python train.py --num_hidden_layers=11 --hidden_size=384 --num_attention_heads=3 --num_key_value_heads=1 --head_dim=128 --intermediate_size=2048 --vocab_size=6146 --hidden_act="swiglu" --norm="rmsnorm" --norm_place="pre" --norm_eps=1e-05 --positions="rope" --rope_theta=10000.0 --rope_fraction=1.0 --qk_norm=false --attn_scale=0.0884 --bias="none" --tie_word_embeddings=false --parallel_block=false --init="normal" --init_std_qkv=0.022 --init_std_o=0.0 --init_std_up=0.022 --init_std_down=0.0 --optimizer="muon_variant" --learning_rate=0.00806 --lr_mult_qkv=0.5 --lr_mult_o=1.5 --lr_mult_down=0.7 --beta1=0.95 --lr_head=0.00575 --max_grad_norm=1.0 --warmup_steps=200 --schedule="wsd" --decay_fraction=0.781 --decay_shape="linear" --final_lr_fraction=0.05 --batch_tokens=65536 --max_seq_len=512 --doc_mask=true --train_tokens=442200000 --max_steps=6748 --dataset="wikipedia_en"
MLP neurons of a small language model. Each row is named by its layer, matrix (gate and up: input weights; down: output weights) and neuron, and shows model dimensions 128-383. Each number is 500 + 40 x the weight over its row's rms, rounded and kept within 0 to 999. Numbers have three digits each. A neuron's up and down rows have the sign that makes its largest values positive.
After each neuron's rows, "fires on" lists the tokens most often at its 100 highest values on Wikipedia text that the model never trained on.

L5.gate65:478532441514506489509511478491557511552462497556470521522500466513556438536461420527461521502497526480537519518504442525545448513505508559559514543414537488492521453528496517516545411491488575595540521538551565521495511415531520520447419477516566488506536567508501455502517539520512551542520540525479459485512528484462466522473493536469492538489478515529523401411364510491437487478504501521450442450492511572469531526555461554512500506491515445534493551482489492462521471501542541460496507524477506506496436556521555442442562474467495519454496554408510444492437519524523501558531491455520465479469493462548512558573506517479508438533511517494456492493533503519416432474519423468454495559491502476561442535493409481548488447507522601477504540477577476446543448566412532
L5.up65:528487493510514463519495488538590517551475531613487551470538521498560504403469453582601446461526500472544542514475427523528446501523503543542497433469485535537465450458502479471554420476453484473499436461569484517484521450541536547457501495444513453472530554446553523454493476477465450510562486493516518446548520468507487503455515549570516483550501552523528428410466542481424441471480511570443506506533489505527520465485563507476385493514517456467498528548501501511511438516536544510459582546518465535514532555489546461496485515534507502458565550467507515500443481526490475498569487430528434486516519500541470508527464487425478489490522421498496506541543519509570514482516448474450539546497519487577486534487498509522467484480525539465603532465563417453466524476414484
L5.down65:438519517456505508489540498510470463474485472555533450460543522439537581556454526531497458482554491439532552381456450451539444548603403421423485544489491513497498444523430487481481481511506487497526452507467512537458496484473457509506563481514509508438558515495467457489499438497465495439549437435621507455529469482483484414509477469510479524554468453518428527508514468492593550502497437489522492463510576496503474451531512446527465518539500472503524457548521488557460506481504462480415545462524458503592555459546431482467479557452530535532481520477518505495449514505578529489482477491469525470510475523496475587473559476473505449511524465514448505528498579547571470523490482495484489523548506493514519432551501489535424497516530513492449499520504468593605518547498533
fires on: "ly", "a", "ra", "e", "rop", "en"

L5.gate186:468401575467451511537510517556482478534482543502523446489497512428551442489479518555480491500485506520497515497510515543464560569458500490560443452492522523568545439462529516547483482510437578574480482419485467498523452543535492527472521476460564496473474522474497450454400454531451476604448517518504535424470541450469477521441501479530572543480444535479475459534437471480490479449471435466509478522546504593469528552533547484447519547469448532528502509537491451547525459540574504507575460529459502539453450517415525502439504526436520559465509528549473552478478502500434512492478486447541573464544494467487513544529469498501522473457514551481427541481445523484506427480488531518483445539478490515606537613543499448472463514543448547440450541451512496509534489458507498
L5.up186:521517536547511493520539513498561471469509474503552527492464555440514495526561521493453540473465561453540515583531559499475510520477457523426501498536502517525537479444529519592538473502506487543507483523496476492504540446537509504482530504482543513460444435505523492500484434501460503482488532456514499503505509434540521508451429540483561496488465493584511517508446489510520452461502519497528621462398411562465466485457465524478500463388536435462532519564480535545460565426473503459524506511569497541510504537541473566549482552500497455493465438533538491396512503480548456524446443494515498430459402519487512429536501480541514430491529532480504520495466535572485539522445479462468491569556491506583526568523457500522507559485620526555544458455489509433504507458477473
L5.down186:423528532536423499452503453508485488508481510481493514498512554506463503479512549463460513525472528541521494500485504489534577473564475483525494445562532488504430519508486538430543425443463508497478492570476492512559513478525529480449553565567468474583560520490468577461505545424483514488470484572532464513495485480506466543462538460465474513380510485463456493498473478510580447521465518411498498509502534528532496516489469451557521510459512521517595504475449478537508526495480516483507571454490553457465505454520437493548531523522485415520466532543434480469489518536433520467534517484442501472475445567525450476499554518439541475513524482442479539482505458463533488500524592457487530486492539501530550478519396451465459492571547536504549563508526494441498506517567453
fires on: "es", "en", "e", "ke", "go"

L5.gate13:469504528483429591425534538555514513520493557508546506533488454405562515443482447535526444540469552472494466554517528415515539536452492506477527492486469573532552421519564485495514528493526481455550518506429501587485599483561515498514506510468540494492530429510570493428516441542552539470458443513495478443482547489466520480455549546480534481484521520472471470489492548531461443535531515606496473497490529448509518513480508526504495525516410509511532512516500480442527589461497439528535539489513524519534438471498471498463530448504562529519470479496531522414511560506537437488491466531473430523490505501473553568553524508527541482507490464515499513465526472452490484527487507527503474492557480502523504471533506438523507507534503505558570518528448435515578472472502526
L5.up13:557460493436526476461523550558513468513474513543486457529391486555520481534499514532518488460446498480452506571493464485438524470463450473482538490502521568558497496523496493561528505493583433519562437510469511487497504552548487386471509467546498499503510525472526567517510466475573467524467535533514466473511474531581502517525544483519509473530484538547506453579545552540481468483526534435482434563591479490490499509530601544500477512569548509514539502424513518487531413548517545507527460537496533506559514507493434502467573516506507554622486513482494489596417427464458480488490483504430573452524518532527434476465511511535540532472458544468423486421500467374535543481475481544471492558461574524511528489526467593492510508501531543444480519503500483536479464482545498
L5.down13:473538536467459523422486580478465492513470510563497484477511570473545518442581499514449463506495483516532472538487530501548525522441570538515493575466493469506478597479423421512410479505445531535540483490532492507482564527497532497580496531441462452526519490463499540486502540462564560424547504497484519495528507521545468451538515502504511485513536519503470494464465516441553463416513479477466573546489488534482473483458503454521458475468495471486468519528502549499504499525546444501389585528478481529546521530450505568476514376553549551524490496487530545399512558455536501505524516456583518573492446497530518544530516536512475502515540485489515506467518524567537496495586514467509393578519518519490507530577531439561519562519510497467472518499515529548499488528500441
fires on: " |  |", " |  |  |", " Medal", "ation", "ction", " award"

L6.gate585:530507558462514477490408436496427512529531456550584507452571434420495465475469485499477479468484494379501439500468436466493504535428430486422508466501446431561507452513430500476528503435556502578525519495461488509521485517430591449528470537506473456465534498452447537487487487526518556487499506501524566587469554467485549523390509530597518532492456509488472503508485528481495413547445519438489487480483487561444501532539495536443516446483442532506468489519514493480473547472423495432436514471514490514546463484484591517517487500433497498414497515501558409512458529557473553544504494513482462454540482507505506522424463552490522512520488418449516482505456514403507438434528480531439516491495469501477504554506536421473529523452462489467533534519517505517565508519492535
L6.up585:492518524520462436492570553553467539476565499481499467512446540469437521442512491424458491459532473548486535538476522482524449577458494482509459527553513467537475502492479520451507500515480468497471506495551479494525524451526389555577517561517440504523528459500467525502525469532515525545457462549466442530538509454500477520482462527460486505539522457439536457514526493465484419580534560557491478485496551474486484464514431433536470424499545559573562430461538531504579522529550494535500515515474508484505546514497525385430506558546591530505539460482467553498561476503501512442449477517505454540499488460568521523477559504511483452554501513533464439571546428487466484473519539501512468457507467453530541509514467436478480578479474540502410477436530482411577467539478501
L6.down585:473473490549451459467522441405497456533464434495495527484521515549468389525493470401431486543494510522487478608434499477443524487524539418495519522565492545532480557508454472490462439552540483506531551453453560555412520493492469512428417503527538553458420516589472487407551502489559451475459522507536485584550489461491480492440574457499458520555501509502504537542564512499526431549489438511460508559484505405511490471452503507506521513497586497554545520446516446522470519528512458485581582523509498505484485522492457467487523530466541462446459526477465528531495570416500518490532481533499479511474479452486437533549573468547523548494459599538453501503489467540566526506455531557490545507534518476523480508494449506539475520498462457467489533461499452552505474441514505
fires on: "r", "et", "-f", "ord", "f", "em"

L5.gate1610:481528471519480526541482472509536472489496563481591552512441443459503535518492472483486546502489491533455513479512435447536466511560453474481486470480552552534570459474501525498529536492503510577534530454457541510501519486484532460454481503536439514418496549535509530520491481439548522525474437550543511434488477563494487516541457522514449460531471538450530495396479507521549539556501511503488528516470470487550531516540481524521473558542472488498490520435491564497518486503489455494489430587503508571538396556491457490493519479506497553546495491552540489507503507497518426481531543474484405438459604494552515493465470502550460479563453471589397501539505548449405486504486496543475497474476450590458440500506441531562483567489409542442542532506534556548502489523442485
L5.up1610:495559457430437543556475456612562570465467556483555470509513506451519497465488521442477558538474534575519505511462464499605493497544443482613484503500513532485554465482481522510419512501504529516541525463541531493513463505441516453536475506498467520448495602490526555481528572440590492496520432509510409554522498512482519484506424551479509550522462504473476469504552457472519429459428554496511536556480534476531495497477497534528538504510497542458408524536464481549483512528501467541466439535493459475478525493507517504530474579535461513486521435541490495519434441476564521461486574517460463465476553513500526466522479476538512487472513499477488588491518469460416518548530556506417476461548530510583541560521434555468488549473488515476518502519573457514460511494494407
L5.down1610:525499546547460494500543443476454469547502606439486502530507561478484530583450504534491470459451458512511606498505505453482583484459492524546477495456557556480498510531454501444488504497517538484439623483501493491519543529491476430496512488459534571486546411473516534498506498451435486452477473492494481536455477547491502486475478453452501545605514492521408426534479507556560450467567439536530484525443490561505569495518429524506497471503472571515468564575433484481518509428461474468526500557584528487434506502470521519551474489474426550449482541412543505500433585441458465516522467557509499537519455494507541557484554425484482519545462384511521500509540419502479430534510532531496489488544560482496550539441512463450493488481498553481498492523532518537492515470544509
fires on: "\n\n", " (", "ind", " =", ".", "el"

L6.gate1690:573562448540540442544427494515502568450526548530600433500498424518476505631520514556527560550492507488577554486516537548487516575466447525481549488463474476504529491460522526517486499495528541503563533442486500507490453496477554490589483500502493507507493460483566443483481544470505530538481510500521477505533406508543464458484369522527506491537583465547537455488508529534499432529553476525490525605506496445512510404474491494515503444477529502503546487463508463483534468499479499475501451470532484498486438481446523494543416504500460430485516440495418530543515558515493488478605470447425537515455507451511487524523398481527440558462484505464468498520486570542570577503502519459477494494481574515486494523478502532492473517585420529473500475523516504481474516523502539
L6.up1690:618531476495537459583425490488491510474447497538508469504555456535511564547523540528499536505540523517489501536568448521428541547472481468528476543436446427591494526519510468432489480497487477493545515437523466494432505555516477521473469512449499489540545458440545492442515571521497490540489502461564464484503414517504543510544489584526530459516465501456493522506509507491518437499436416561514477498537500506508480442498527500518535398464599498414519451494501477512439516554526531467514440468529540444462533512500500468478467515562497468493474437463440525467568559457468428457478450560486449424505542496550523540477508547469523585486501507502457547488534529539532533446417468448514486473436519525485471438483475520485490467533470528473433525474506470519426481562544476
L6.down1690:476421511453431472480538494451466491524470459494468609401537573468486482428514487474444365507486450586456504553526452531475523408469523518468450507509551534559507509479486490522512527522488444563464474443476509447512507561568615437459401482535554461542464454513494514522527513524503495499583531575556552568446499479377521495516586498486507508472498487533454483567544503501526545492504536447509463475525489556467538518445440528516463575530486557519520456529506493523466563508464466525508542462473478507521539502505492529443573506401510497529515529441550443462492518470498486496481595589567473569470520495459493553463557503482559434471487473556485501501423385489466483488518508527473516468443474466457537449568464512501514406424533488505529468523513550571612476501521443
fires on: " for", "1", " as", " in", " the", " "

L6.gate121:509474427487484469533498497518535545519464401498533509541480480541468529581538473558506445503536454510493539548531472498472437524543466526570445570474453395507485465504474518475442487523519548444553465507636551505502447580492481473560467515507480585495479440488517582471477488449472434487490519529513512544448530487447468489452502535579515507513516524516479523515564524522453544453420448472485467554571554510528529428441569467550437501489447510482447476566534440515493483445412504507549515544510476544486463434516465460496510491544483446439481511480521475507446471480568505525511549497476563499569510505484581415510501380473483545522446514516453580519454504572468490514489489481532471546496449497564531473473499484480517496454476529549524486499464503547473504486439435
L6.up121:491491501440571512488531494505540486546506477531449426522451542535425503484541452527486413483466478464464531476522509565502476570518449595442472475561488478557529533516472536563514552430538577574484486481454517478431508491508512482480470530489523441476533517471548541568465498540487478411542466536528461569515566438492500519550501507472537483450518523478520467497503521543498520510537515495517493510532532545549546454474518541558459561506543541553487525458509498496447521472426476534500522521516551509551525494485509430492544502469498470546496485594497483490528517473513478539425513449507489427468547474478611543427516499572465506523466522533389501494495567534520471536500559457494525494575457498527575575518538473484498431427517502572504492516484541580510427492517556
L6.down121:508481461561480600475507501482575500465506523496524461460557485538530490515455508492474493437473517532422563482572490500535423480554462511466595490539485477496561457472456472522549535525495543458532486505488568435518478574510386496516477503449473487490466498476496544471554487550486519461487446476627556485532468504559476483548477591504444493484474530579441482482495566493454526480532466477541539415548582420529490498421454430458498497518536512468512479482474524462522530472551452490463498525509507501494453533458590463495534477552513424519416497477520491469509468564471528505481472448530550512444493509449515469421506484461471432494524528484468457415523432471506484499527518461462514448547444534455424533534521526525450519515434497504434447480487546573418616514574423
fires on: "-", ",", " in", ", ", " until "

L5.gate291:490560519547522446520441496534530496537493423571536518526418501561433497503444532422543482557496514454521506452508464511452519511507532516507505462467525443491479505469573503460509506483437544447498520543528472465462436490499558514541537482454485488605592512563499475524488485425488574459530504572570485593499503476421497504520499503496489520515493507453483403554486527504493496531540501511462510430513504572478516520418503456442487489473442491425516538545491483471535513506532574478502495537607548494495517480572461522447509467438485521541545473491494426554488533466542489556481521460512561460420480496538543583427456537535499498517481507557495503482483484485486536468534548543439526559486515455409473553528521485473530556617529482507425511496500478428491495539453470
L5.up291:532498475508488542495521478535470548549460499512475486441457511589544480517516578510528564492470530536548474501526528566558519450520464491633600514545509550458474539428461554454463430489534471448476461532517529492523471516521522486481532510556447475536508579507526470501592531508487459538496541509530482485485529453529542497473474561532493492510519499470525458556581537524477518482445511579479459463539483597465557431553533470441498547466505505492435469540524415457477486566442533450537444464529491460509448517477505469486487524497479418430410434482406527423512540423468525483478577518536533470497549440441502565498436539531499515460481513532526526536459526470444551453508518498459454519534484458450549491477510407524559502508526499576489467516490447484518457528511486
L5.down291:459564464515496483595450457510481567506432520493418510532533485474450451492498481513504488523522545532446468515490534531574455503498566445477534531443558460552489512487504548530518537490526497497470577463542509532532503499551434462599509494493564552507491517517540465385469479463501543532518469463477482459401513497595442460480506562515436484511569549491469524466506491453570510394465554485537494488514489469573523498526499482524480522508464520474509569506464462485470507478484458539490562474438495490552507493495538517484557497520557508556564494508495448458580525560518463415552491467548505493505493576509506557488524520469571428534492527468520433512488540532608454482459521548473536474442489539533508514524531519506433496519522526525556447540499542498499499492500457
fires on: " (", "l", " | ", "ent", "ited"

L5.gate671:509465538546508506511527513506506484446514495525441514489477519522486522504445495461515497483516439474556502481463492500492560534545510418492437536464583554549516519494500513483503515436386469483523462473564562495474528528504527490527518468496458490577531446598471520456577540546577525480448520513523533499491480474478498492473531523416513533522514443506491528577474450468500452456596502526500526519502546555482465493359506439491513549571553449414450557552414502490506559424482531502511459467548506557493508528437522520461442438482494529507555515572396488504498466484448449474488514471489433496503489430506481556537458508513485484542462488552533482513515547543486477507421544568512516487519494454549479506537415540467465521459397481510493462451452449476504398512507482
L5.up671:534450463518518570400455506520494520454490553502493577538458529531516450464514481460515511505502442550485451449534513518525453419540494497532462478583533531492512477460530437555483521414512497548486486422467440550470520505493511458456464506474487523452587458596535413448528534486431476546528539544516538541512495495547426476535476385519495449542527520529506502474592573410542474485447565534531469518511516446495549535504467497541436548520440490543539410510507453453498510484502486477467528542472446522555525456452505499471458493499460524419531511528505559488505500536566479509488456496528505480432527582500483553525507533527532566455523566491446531497469540392469496572467488401545474419557526474515548504543524481517491495464553498490538479543503504464539503541533553
L5.down671:473366514528522451543493505504503482557472535468585417483500520498560415490485464516489474534552475523542433422458517513492539549484506440503489506467507551491524482511541456521530501539443464509519471576526487515470472507453500524556509409496464497527503397449593531518486483520428556512539476526510464559536479564477508498577507543454527514461544481493429509474497538504454513511438396419565526492527514437493514488429538513488493530466479530518412569549511514457624535507491562427570483480503513512486543513537559466486493452453520469544462496496553469435480434409474493445522524494520446455548407509459507519537539480519531521442555473487459501451539427460494541512498509521438522475594499485557549522496456551556468509510568552525502434451505471573538517442463490
fires on: " | ", "b", " list"

L5.gate1207:515491471447519514457540472442496510466519452505544483548499502475496523431471475395415590484469509544530605498482525475512496445501562483504456515521482517473529456501508498567414478516477441415470414528505510519478489512515475488527551520465502454518526518492499438488519537460466527449537507487465489472516495452468556422512538400509536510564525475519451452562473548511464469578539522496513521516571493471547542456544458475477463560416500487497431460566506611471407493552584416458477495475511530543441515498464509499465427576492467582461484505549509510370515549487545427573464506533428460492482510448502569484482475498562511556469546514448471530496512539564420471491496563516547495473560541405464490502449528543466458586579474510460443521590482538479478490459441433
L5.up1207:532547443548533442522494602436572514505493491579500526541487532444462497494534529530461482502472539459450512570535542416487501539457493488481500474491518547521527562496498431465482503522458488468422483526522479506533486555484528491471449490486501500479535476516496397470529477457527417522550514515486514469503436568466446481512479457509506416492503464574539483440543506416486504530537621454565555537560479501496456474502552598444477548564489474486406460592538516494548490480466543526442548433512547517566514465432499507533483551470528476532454499543459516476498448550491468485425477533472501472497489428500462513444503512490481504484531479527487537535493480499526503507516549393511508558475494433497463492501474526423438541498527544433550541453496558523486570525510551
L5.down1207:487556540500528509473485519492510487525458543482476452516568504517481562492549535495503509446517487466499552534472493534520527423432500523483446503528467500591528429506504540493512440450529512535493532540453504470491549484504403513464550498493466442515492531460484463546459561451441532477493495492561479486493542557482534526541477465482509499520505505501507470573468426554564499465543532497483517500398513531510513437460492447625577538449506515540480539467526477553437518506440555496444468527483490471523418524469435535520521549525467540531467501511579489469565521506506442511519500504524469530550621519640524458544474461544510475519528516500466516505478527527555501517556545541504500444462501477520465479493507511520424451466550436371521584566479543480474529495531483
fires on: ".", "as", "ro", " | MF", " by", "ated"

L6.gate97:483464498435513467606495571471498514524437515441520533479468456515552516525549496494468451509553519493495482467524524485475506549420471504502473520492485557527512521499536510415422500496498547444513547475520494537481503533426501487564542542547492507499471456531474510393470476508478471494525514559451463510442459491526455490545519523505516515540512481556603483519529579490479500470549552516533403521552494518510442471528546480520511516507572515528478529460506502489503468449522465541511562489553483501472494508591496506477483464474578489504544484431546491487517490475468522528531480506490506536507467495500545471446507416533493572493466529515461501534518480522505492524459517563427465488461553537439519531449510418509371487488506526520507473543574480441496434459533502
L6.up97:560541523483569477524465545488490460607469464527449451535523488484533487502469460578558495519497517503475580462458471459454547459506444502537602553454511386566590511493543595515461537489483582464543513544536508509524520461531499504548501494525471501514493525470525557465495524467478486458521474460396476491510514524450489470518443539543497536496535516482558537554507433475442511472541478473547509469475529515479497427512486465504466492519570528509574510511482488465524529476539524517547553528513467486473447536522526512507473470523489519447558469486457419446547516460501453515495432473485483580521479573544472501474463449481482571441499481534440488570552530589539518495491515524502528489493520556473465495491466436488463507486443571566568529525463490504515478451551463
L6.down97:483515586496472497539462513453459514501501540484484431503435503499559476531521440517452519571463528479537552523523581504469452496436499475497462558492452526527491495491558486537509489457495552555430518497475497406570467474489481570540538510457577423483498485478455521557483519465485521492494489519523473524599451484500450483460454513523496462539528472522481488519474437544486476478511489504482520480510550497572506502532456447526453564459495524575453569548545507505562524517538444520478474513488546435517474510475516550517442516536414586568441440479533513530553499513399478537470553471455472493501537540402549461526581501473488496508513567466555445474443455524353481546497505501516496535511504527476547471600540521571467500531514514469529466529506564478538582496444445
fires on: " ", " than", " between ", " in", "-", " of "

L6.gate940:458523490522516505509496520518497433478534508569510561478502550551552487508503547527480456498562480547501446428493536480472542521502544458447424485463506436507488495493541482553511417479422528507446543545515447512490526513590414527435468394453495522445529523478527517529508493501515509479493488521484506435467462454484558508496409558535550515453509526454542424525494459517569600482512540470467445481517401461462515506461488467463502581495512455435482525516513520464507501517492556446426541433510447474468529467406584524583506494524443375508485511549518499503551499580476483489503525470512476510447557446559476517513487479486488548460490583457526475509448549567506480463509511496487534552596497494552518523549532516464533521503535445531528553395441524560546463496482550
L6.up940:520480510488444480526549453525458502507489485499506468542554481524554416491528475457472536485485438503499449469528419512500538575461556495456459520504496444484449457446566454489435522492564455582583564497449502486541490497489573551490498433518459526507480534409587517527590516506483548511485545491493492484490550474490518498508544495504491518563513507521544549492508414484385531488476446538511476529451515477510446475480507512530511476562523460542500468482468413518522551484549547410527515481527485502456557496554524520505440509545486509511539572475425548562504536473490485524469534492457504495508514502486531488520449571525549470476481527512490491550482548573444411540487540524463562559519450463466429519492458408537544466479500493572553486562514446494511486510591513
L6.down940:504557517489436466475535473460548451493495548529546492455532511481509530571532508507550469432513474419529449529453514491460547448521530479462492530518440511502423486485538494499478567478410514525528527462477554488570508448533419506465496493420529421479450484449519551559470481538483533505513498480497483484463483500425469503479480507460540476443434489474486537486499522605489433546536442559499476406567567495550543477458485525482520449423537525438498530497555454553485513534536466449524492518560522391470510430490498475492527483451535506576544459475506549525521464494437476501547548422474468518532422491481491581508509490510483513511493414492494430542473436485513462497511469420518502492470541571516527527513460535482485514517511473429448491491538478493484464507445457
fires on: " members", " those", "one", "ives", "ients", "ose"

L5.gate273:488570433472556544453485477439456457532508467515430455573541430512492515532538524501458532496518507530474486506486536464503473461492499505477511494551550484507534518497474463471531532561532548467393538478539420500506482467566491511424501423531552514468455504465460494545499521485579430470495475596475470525466482523531586509475488541483521555494473550489434502586471442542502516520504499550486500524446477431535486488470511439575474537486503495535557522422570556489470477525549509451515531515543502555486488530503491492504506536517501417522532525511472528529484511455478488562542518474439595443488515463528562509511495389495524536492491573496471527577520438416482521494558557507474591557501510457504472560481437496465517531568474568549503525435546458466598519461451493
L5.up273:499480453469538455509509539421583562506524464456484525459486471470469562524492500529537479505555594418473491484464557510527504534477578507463515580512512477490467503453505475525441527425458568619514498505540495513477489473465464457568535560495483541544473493455534529479507556533517507464531476497480440490568513496498478445485522477449476468500522503565558486447556471554524473482505488426436521512572527541546517509547554530474483486430470420514434505522543553483547490503561455439451556568531406493441586449550478531563527487506479440510506567460545551540583509437562487481510513477530547495557501522491481431473472501540530440483450508570568536460467525476556538549495472459473515466592503523555502458511517552564452367382485453494568498523526554478477524541459499
L5.down273:581536432498565531430464518538494526503475535535485527550498459471443454488525542538543444409447496437553482516511517472510485530452367494502445455496521402502496492476455450474470539523520507482524477510491439455524476505500517558432542515525485522467529485579464488488537507536498472544513487512504499499469404459482469463560563479513497559432411487525486439531446505509491506505484552539512545486540495446511528483507533478531523473382521560508489525437448473526476550559543502514526461497526559510455459524504483447532532544431488525470504495513443480440497514482508494519452429521489524512571532520537442453562450403476446526451557501473515505529508436496558477462508506502541440551459468508458477490437523453536524487514508452496587494516499533497556539453474457
fires on: "i", "r", "ri", "du"

L6.gate397:506473499467478478446446511517456462528468500581548543547492507489510457519500526553483592554506487526508473540468448449438492531483459456585507483450579484534507461466487486499463541427461481522542461472472547485437533500500521462520484465494462500567511420548461522530498455485535453554540431466509466513497401481450557483448503530499559446439502452471509486486493493588469467470541581481508458434502541558544492488510498479426448528470529508543515470440427507499513480473490479551451560505512544467501437530587575486560550617547481470484520490496540507439473539492468452529486534463452533497461490461524535500541474472515542513443482521507508493446467461531498480490521403492496500563504522473490631482577483432492450553498497493499487537430513494449472467542532560
L6.up397:522503480478541479514451544560486544544515548534470491485450491458466535509505513516500466430531579454516519520479557525563511538460515462438439513555489469506445485485519530462540447437456491453459456508526516519481466537490488526518488540468420539479446522518452459535552484483502528437528520498475440509511532514459550416547504508476483440554492554544454584512487566472487510492568522590502476490474471465508499518529517555478487527540544426465507548435519473511475488444460480502581457428554566475468485514518450414528487509512513503504506532556505524465464467530497470474557482550474466535463479466529429532415517487529460506517528553477494532496427388489555445476592483533475486517538507426530599500598504494549569553619507588599491555444534467442547472488543486
L6.down397:548538493522488517468440434538555483540472489494495519636505562505403514531492513471567449512434522542485517486482495433487510515481512504505572489539462466528457581476517487534451464442475550465602571462549460474596535585514525494549454539428485525464500529461498533508525485549507613442456462479537464501567452513524527592516498515561531467520521522507544446526444504435542398530501466483440499516492583546505538533524496616494517522468446508551538525558524507508472466524466506482460509540500543544480487520514432503447473469525484470389504487503551428516438454491447471544584563504447414510514478400486492512466490454503417592448500509526526480529512517446544540508554494522498494561449462504578500512473526456437496511429524512490467499495504479530439546508506491
fires on: "r", "p", "ap", "to", "f", "M"

L6.gate741:478581479469550562510483586436470445509484591512443525514415494524557519497533461521478533495452602442438509529504594460461577506471516423533512535480555493496487479474488518511386488458481485472483478480519528513475485527516523509569533487501467494491515535460464551506536533515443529515498569498539569440507437491456500482488531447497430433501547470537452467608500567539530537469553504527488526491573381472543536436424439470448473513498438552458404493475520468479586505510548490527466459500500448546485501526479495530450541437437492517478484545502517465527541499430423512536422473524502511480452511505462505423534557537444476502545460453509539511550511540518464488538528506469498461467494575530467549519498445580555459503553509527480506499473457511505518507445449498
L6.up741:535381539526464473484425516459515500516521499506511461455510476518555485511477504472497512481506552506436490437582486485497540530514467485538462477531553465511496513499553476529519541458554494471591511447501526540478510565451479539496516530518525493561513467425486507523544460466469533542555499495503457540413510479563498528539591494426545478517499453469510479494467446417565471530541510477481577535493523430530427449497527492508568504534526497491507494459472538536508471499552485521508527457477546484561494559473388516509534568495470565520458479507508500546418451406517564491552507599546502515524470491535499436499545488483511442508465447544390509459556547471582446552503562530552429489499454516491446501528466462482539519508472543415542511480499481454584560525544470
L6.down741:504608459471501546479495535553508454509544486475541478516505510477470543449528508490474564401492497517460457479504602518567502479479492485484425515477485477519498452525494500439479490442525533477535457527498491428509534558504518477461505513474460524451551585552477529445460415481508496486521509547446546434483438471529499574467512500526450511491428552495453551530486529484505537472545507546469557473481437527475541494540462554457422534577570469491488499554574491439509603519545541539446569505523451587501459463532458467522484451493513543564483508561517574564507469541428527543426474521525458551487473488491542586476497456471479515527553464517481587548498548508531510565543514474433455494540547502480506474539512549563446479562572490589506435446552458522478517465501533
fires on: " |  |", " –", " by", " |  |  |"

L6.gate317:527556495461550509545552448448479418489534484552446526516578467505459513484507517531476519482494480471460465549516511483477543512447481518527560564483519445519539475504468504444525511486482538478465590505502582505516490431456510487469471476536543537479477562474446512538439475464555544500509408535513463550476547502469549600412529476544544551464495446539580496510486507425582583524520512478516491511462542514511550453577488504565495540431474529543571606497454539465471537540529426457546472480524504448509546495529507487454555489480488532505541585481504469495543517471491553474454486455548570513480492448456496584464474478505522440546441489447528552589473491474517481508455602495511521513547481531541472528490541524496489501553457496588465535492546527534503426501486485
L6.up317:490521477466490487454483446504518476463545478523441508498505538451511573479502525444441555507474508550507442547486466528467473531467542560503474512539505488511511474439557457501523520512539555530464499495495543478414521513541416517435516542535462451499559509432392478539466462430461470490509511468530496429497552534491470491432409513533523447460502514497543513498388521506518521521504477506521495526473559516589504550486487491457515418481548457491520550443531475491450558536561420459510474506541470466482493542468440523529450474467534478504535605383445451443486397494528434441552498471494520471440463458485501540440526430538516475529429448496506500505424487513508448557514465510472440489540489527595471500516499383548503555443516538593434532518477573517499488426455480
L6.down317:530508505417557493545572493484525471456486489523444480491569466490489482509499490537478524446472450486549477504503482401513476488539531524485506450544452476491504502495500495451501588496447450492428516561495495436524580589470435487508470488511516526448510546481533507550433516532443521473526443486508479477476495474464490531475499488467458488497534558491482485532487473561490487500475447531487494525422470489565536496520478504506503528500440432465523465543548493455491492418462512513527534458572566539456486492463464516467436519467409555604493470383514445572513489507487505462571472448444479520523471462548450538554505500554454515445513468508476514521534464494578480485512522529570542571459464522505507526552463462475464489441437578463485529477497501482553559573512445
fires on: "\n\n", "r", "i", "ili", "in", "ik"

L5.gate546:555460416438528531553474428538477551492459485529535442434544544428498525440449476530572510472578441462539505443519423495486538540503459512490442522509503527467479484479541506602463447533516541558518556567574470494526439510499508504510542441513517551455488513529480530592511493424506535474550478559547579480473552469530489532569539524567481482436477535519505551507512545440478495481523483400455552514475457464521481428515462495470523464508451486468521500545556523455488457520433499529470562456505372548541564514469507525545527432411523560524517526455450540510497568525507459537507454474552468478485497464482499543536527418511501489478497443493466459466517495458429436443490508463485530521545548522512527550500425490545504540506512486519520548508510438542485503523512505
L5.up546:501475474508413413449459453454483536551543457567558488490413542550550488454548438448490492428435461459480513446497433511464527438473565517502485477442409537508482508510461484455467526523403569488556447518492409518557460476484543506523556514528470431489476499446468469475526549563441493584531510531428537526437456525466479510454425470507521493489528535569551503550576484493479468508514546505481539496503495531458510565544549498482504499467418494503488519466506546463490622518465481477563514428526543480464456492407472530461526445573513522497515548478529495452535520500511446522510484468535428599560491502471558573531534477489483556544513495540463433473511512542468516555511528486505572527533505541503504468546461488545475420536446521523496477503512467475439503441518532
L5.down546:553438425472485498485383549456478514503484567456528475481473494447535455516479549542521517518497474552506531536490460509497593512489489501547551502513468485497535464511482427521496508465590505477497525545517425531504463503497504467543522540474500509510547497579523510532470485500568482548492543450536395565438499458540503532463542529431569488565493495503430497464486540482388548513469497587534468578522533522480532510521447517514489477531454414515578492473412448499446526486532509547485496508502523512578439445520500511495450532450432495537478441533553543538568488466539527470547507491564495497475430457525504506483456518506491550469498422493495533494507483441412469534534545496486537450539518461451505560510528550508518497468456571457545508546413438464543446462430507
fires on: "us", "in", "ly", "ate", "ear", "ang"